{
  "num_hidden_layers": 8,
  "norm_eps": 1e-06,
  "qk_norm": false,
  "attn_scale": 0.0884,
  "warmup_steps": 200,
  "decay_fraction": 1.0,
  "doc_mask": true,
  "train_tokens": 643600000
}
MLP neurons of a small language model. Each row is named by its layer, matrix (up: input weights) and neuron, and shows model dimensions 32-159. Each number is 200 + 40 x the weight over its row's rms, rounded and kept within 0 to 999.
Before each neuron's rows, "fires after" lists the tokens most often just before its 100 highest values on Wikipedia text that the model never trained on.

fires after: " |", ",", "===", " and"
L3.up861,223,211,255,200,176,263,140,256,197,292,241,186,253,153,194,172,249,204,219,208,233,197,223,209,193,172,187,219,216,289,243,188,202,317,171,202,222,194,233,242,249,176,178,208,196,228,169,210,241,122,259,150,185,268,249,110,154,291,145,170,206,222,189,187,154,227,252,196,156,210,196,192,165,163,250,219,146,220,262,213,290,158,211,189,133,246,188,185,199,229,211,134,204,258,210,213,277,218,177,236,154,182,167,169,178,177,207,212,187,207,171,211,150,172,197,120,204,237,174,162,218,288,185,111,188,182,193,204

fires after: ".", "inn", "inc", " "
L3.up793,208,256,168,199,177,167,218,199,252,227,163,184,193,166,180,197,145,202,149,150,181,129,201,190,221,224,179,252,174,222,198,239,225,184,180,206,193,245,163,191,163,114,168,191,268,223,192,251,178,153,212,160,193,130,171,168,236,165,253,206,182,182,194,207,144,201,231,178,157,165,173,211,158,214,218,192,202,111,151,199,165,225,312,243,222,183,152,123,225,216,194,177,219,171,216,247,190,230,211,157,175,175,264,170,144,168,141,203,156,172,142,118,249,196,191,192,175,237,254,169,184,190,185,191,180,288,196,261

fires after: " ", "On", "\n", "===", "'\n"
L3.up968,136,230,238,194,262,182,227,237,168,185,192,115,186,203,233,295,184,136,288,159,285,178,143,170,183,187,229,171,246,139,137,207,223,174,230,184,252,213,241,163,167,211,241,210,241,192,242,252,189,196,141,191,219,245,169,166,285,219,182,263,227,233,216,230,180,176,251,158,207,130,150,163,218,186,245,176,124,172,225,193,211,224,168,225,205,199,294,280,207,204,180,126,139,242,266,225,215,215,144,185,224,239,207,195,272,194,222,182,156,216,212,201,185,268,312,232,145,232,202,111,217,177,241,184,229,149,141,190

fires after: ".", " A", " a", " et"
L3.up759,129,190,194,163,205,191,218,279,263,229,187,167,155,135,168,175,157,177,214,211,146,224,228,199,169,194,184,148,191,218,161,148,163,235,146,178,180,234,198,254,197,196,196,210,215,229,144,241,223,213,247,225,259,151,211,214,223,180,229,218,263,197,184,205,156,183,188,170,238,260,280,157,266,173,238,173,221,187,278,246,268,205,181,225,272,199,175,160,282,208,244,245,241,264,194,143,196,182,181,211,231,282,175,186,172,174,211,271,118,197,259,239,256,171,179,281,225,237,213,227,192,120,194,178,178,193,147,270

fires after: " |", " median", " –"
L3.up549,207,116,206,149,147,232,196,163,202,220,215,232,195,240,250,261,308,143,237,169,273,199,210,144,127,154,217,187,211,143,179,217,203,255,235,187,239,247,184,230,187,226,203,235,184,200,178,298,247,216,224,221,177,136,182,162,184,167,192,202,239,235,247,169,247,177,265,156,163,163,168,162,225,221,215,305,158,162,229,187,318,182,213,174,241,137,143,224,223,248,206,145,206,248,232,234,227,200,170,196,250,166,178,166,198,192,261,167,156,193,206,185,211,167,215,195,221,224,114,148,148,150,202,311,227,157,180,227

fires after: "20", "19"
L3.up827,263,188,229,201,164,203,201,204,177,206,223,208,232,202,208,198,217,200,192,190,188,217,193,240,183,216,172,227,257,228,197,220,230,241,209,242,132,271,203,189,170,203,217,153,251,210,151,210,254,194,207,121,250,158,214,203,238,209,189,225,161,227,199,181,147,208,130,191,199,210,139,124,208,202,153,190,90,140,146,153,274,193,210,213,215,264,210,221,224,210,109,281,239,194,147,195,285,206,157,134,158,186,197,304,222,239,115,273,181,246,175,213,198,201,142,172,196,121,140,232,162,147,218,145,206,153,184,138

fires after: ".", " under"
L3.up350,282,205,196,215,200,234,200,274,181,173,201,177,210,126,204,249,236,195,193,243,188,153,210,187,243,287,155,215,204,159,190,130,249,238,227,229,183,155,168,232,220,269,87,202,147,249,182,295,193,157,136,186,248,214,187,139,122,86,206,214,269,232,189,197,205,270,245,166,212,146,152,232,260,245,210,158,187,226,217,220,156,145,172,184,198,269,194,159,194,252,162,130,205,222,174,168,170,303,273,252,184,119,258,261,154,191,190,207,212,174,159,256,252,267,183,243,134,257,206,175,213,135,241,197,225,183,267,256

fires after: " the", " a", " She", " squad", " was", "-A"
L3.up695,209,139,176,233,207,135,220,161,223,194,168,175,214,153,168,183,234,173,177,216,188,177,185,336,198,195,188,200,225,221,197,164,213,163,206,194,183,162,229,203,219,260,191,167,157,240,249,201,237,167,207,266,189,169,216,256,137,169,162,161,221,200,196,206,94,163,177,215,189,177,203,218,208,176,144,177,278,198,228,207,235,174,185,151,102,211,182,172,119,225,190,223,178,261,211,154,278,216,203,109,209,254,266,223,192,116,135,214,172,208,187,314,219,215,161,214,142,162,211,233,200,141,210,181,190,208,216,233

fires after: "\n", "'\n", "\n\n", ")\n", "-", "\"\n"
L3.up912,196,187,206,214,183,250,197,240,178,224,230,234,167,272,218,198,247,242,171,168,211,158,168,210,180,183,207,172,188,226,170,212,227,180,194,137,219,232,153,142,220,217,223,189,152,181,234,204,195,247,163,342,193,201,260,181,159,151,269,202,217,206,252,152,209,226,155,165,133,118,141,269,247,183,190,220,141,258,272,241,187,217,238,218,251,164,175,214,203,200,172,230,224,271,198,201,117,208,234,195,157,158,235,187,170,189,180,169,246,222,252,201,188,184,179,223,140,227,190,207,239,205,231,283,276,227,212,231

fires after: " the", " B", "International", "=="
L3.up771,153,298,277,194,188,151,200,180,230,142,199,158,157,203,159,232,246,212,222,204,157,240,240,282,112,171,185,261,223,203,186,169,227,178,177,124,156,187,221,123,168,229,193,302,190,222,194,207,180,231,156,204,190,191,205,167,272,256,170,192,201,171,145,209,106,208,127,226,156,206,217,120,149,160,152,189,192,170,166,220,199,166,186,139,185,201,158,235,273,134,202,297,199,131,134,191,216,200,259,186,177,150,234,177,209,149,192,255,166,216,257,128,167,237,218,171,265,197,217,277,169,240,220,213,162,179,219,208

fires after: " ", ".", "%", " from"
L3.up227,273,265,210,187,252,167,179,160,267,194,149,235,113,222,197,153,155,200,98,260,192,281,178,256,119,165,154,154,199,169,211,188,162,197,207,283,123,194,221,151,258,186,169,170,207,200,211,182,203,172,191,205,218,218,225,259,155,219,231,182,150,157,178,195,204,262,191,288,210,221,198,240,193,267,233,174,233,214,146,169,262,176,192,239,191,281,222,239,229,240,95,214,260,220,164,159,233,265,213,182,207,182,197,225,167,218,180,222,168,246,170,291,237,157,220,118,211,195,266,163,162,205,202,244,135,185,141,131

fires after: "19", "20", " ", " were", " was", "18"
L3.up904,103,227,197,266,288,169,263,180,235,190,283,248,236,221,206,195,230,257,188,221,159,221,253,224,199,181,198,234,268,204,196,200,169,205,252,140,220,164,218,153,195,182,232,238,209,134,219,127,247,149,229,149,216,183,251,223,229,221,180,202,189,230,281,178,216,241,149,171,191,205,212,249,155,203,156,131,238,206,197,222,177,259,197,195,203,177,220,212,194,175,176,212,233,208,151,220,205,167,123,234,159,226,148,292,124,192,179,230,230,185,236,169,255,180,177,191,157,216,242,184,235,228,159,215,212,166,205,200

fires after: ".", "%", " of", "2", "8", "0"
L3.up938,163,210,209,260,209,214,134,159,200,156,145,151,210,146,173,153,194,146,117,270,273,174,176,166,228,212,178,264,149,218,229,178,164,99,231,153,216,164,235,99,211,227,178,193,195,229,182,192,192,244,273,233,215,228,236,129,207,186,191,201,257,155,216,221,225,176,241,221,249,201,174,185,192,213,183,187,147,140,233,217,198,205,195,273,227,153,191,190,242,278,193,247,216,212,214,150,106,182,146,197,187,138,164,212,192,150,237,252,168,174,271,115,229,225,161,232,261,245,242,146,216,214,192,200,297,175,271,255

fires after: " "
L3.up13,182,152,164,213,129,175,206,228,188,231,214,211,232,229,268,204,247,208,170,144,176,165,317,162,153,173,208,210,172,126,153,223,235,214,279,283,240,130,206,188,220,168,244,197,194,196,262,207,212,133,206,154,226,211,216,158,165,149,226,196,166,195,228,151,227,183,216,219,150,240,175,193,236,251,183,173,286,196,181,189,148,242,214,175,169,183,188,165,210,149,214,196,240,143,232,257,177,161,230,188,230,249,258,141,219,240,190,172,192,235,189,225,285,245,251,258,199,158,242,258,236,217,225,183,234,165,181,223

fires after: "20", "19", "°", "′", " COVID"
L3.up1015,223,229,136,290,159,160,228,180,267,207,283,259,216,313,185,267,220,134,187,193,236,161,266,209,192,216,213,214,227,169,190,240,201,188,137,249,215,238,219,281,170,136,160,196,266,207,241,181,243,208,192,182,187,263,187,182,240,259,227,210,226,193,199,239,198,239,222,226,199,260,229,135,147,229,201,179,210,224,209,166,146,209,141,201,245,100,206,165,231,186,192,192,214,176,235,161,199,173,183,247,134,242,182,138,220,231,243,222,227,150,103,211,237,216,191,169,195,202,227,237,248,128,215,202,180,173,226,228

fires after: " in", "19", " March", "In", "18"
L3.up526,165,140,157,206,212,195,177,213,159,233,151,113,224,180,169,235,156,163,175,247,227,187,196,184,228,259,108,180,212,207,227,200,203,224,267,177,196,152,191,187,224,200,244,231,244,200,224,243,210,246,172,250,166,228,205,260,250,199,201,248,156,197,169,218,220,216,228,171,179,221,268,129,197,143,216,155,134,157,237,229,266,263,164,168,217,221,177,191,291,161,91,254,236,136,255,208,224,184,153,222,142,143,182,216,156,116,162,215,242,259,190,219,207,154,186,219,154,240,216,207,206,231,153,213,224,195,212,227

fires after: " ", " were", " $", "/km", " and"
L3.up582,197,198,260,266,251,161,228,161,200,154,228,194,189,201,251,180,236,180,208,222,273,243,290,258,144,181,195,206,198,210,159,188,156,137,212,299,227,179,159,157,221,199,335,153,216,263,242,203,261,193,262,176,186,182,240,239,160,185,182,181,210,233,237,123,230,205,143,249,253,209,182,237,253,206,181,211,222,129,169,236,123,250,213,239,158,155,267,146,238,174,174,128,194,165,186,229,256,224,203,262,212,188,212,167,151,209,187,288,251,231,189,264,191,201,162,191,267,230,169,237,175,171,153,187,193,188,222,187

fires after: " the", " in", "In", "Wh", "International"
L3.up836,124,197,224,226,205,176,150,200,246,222,220,137,232,209,234,185,162,276,186,179,224,202,213,200,175,130,186,193,184,248,208,205,233,127,205,170,93,199,270,187,161,192,137,233,128,164,275,229,268,144,132,278,188,194,192,264,220,177,157,187,188,193,171,272,170,169,226,181,165,213,123,171,182,202,187,171,208,123,191,132,210,204,267,179,185,174,192,231,142,187,180,216,249,179,171,224,223,210,135,244,152,183,247,153,191,205,201,197,203,164,221,201,171,222,250,199,168,160,135,168,204,235,229,199,219,191,262,221

fires after: ".", " Mean", ","
L3.up690,259,147,226,113,216,241,188,227,211,242,245,207,249,250,159,243,168,146,243,168,215,226,169,193,243,187,131,219,154,218,106,211,226,214,242,274,189,190,222,232,148,311,188,199,172,182,150,187,89,153,166,204,176,174,246,163,161,161,229,230,196,204,138,272,182,182,177,202,228,170,284,198,188,214,215,182,149,157,253,236,222,160,244,254,237,307,198,155,165,240,173,196,220,167,182,225,141,199,254,213,171,111,156,173,124,216,218,208,158,215,218,188,168,169,159,213,195,213,189,214,231,167,159,168,172,152,220,200

fires after: " ", "-", " Website", "°", " ×", " the"
L3.up475,215,155,175,282,135,195,198,262,202,183,197,157,271,151,224,176,198,111,256,198,239,205,161,228,217,232,193,148,237,270,226,227,212,183,188,154,171,177,212,215,187,218,218,157,213,216,162,183,174,209,207,205,191,297,184,217,220,210,194,187,185,195,204,121,124,222,196,231,166,188,234,161,260,277,190,218,220,142,211,233,197,218,144,143,170,179,246,243,223,134,274,163,194,195,253,174,176,184,210,155,215,274,211,238,268,218,239,245,167,243,159,204,279,200,249,260,184,157,155,135,168,130,239,231,161,178,262,252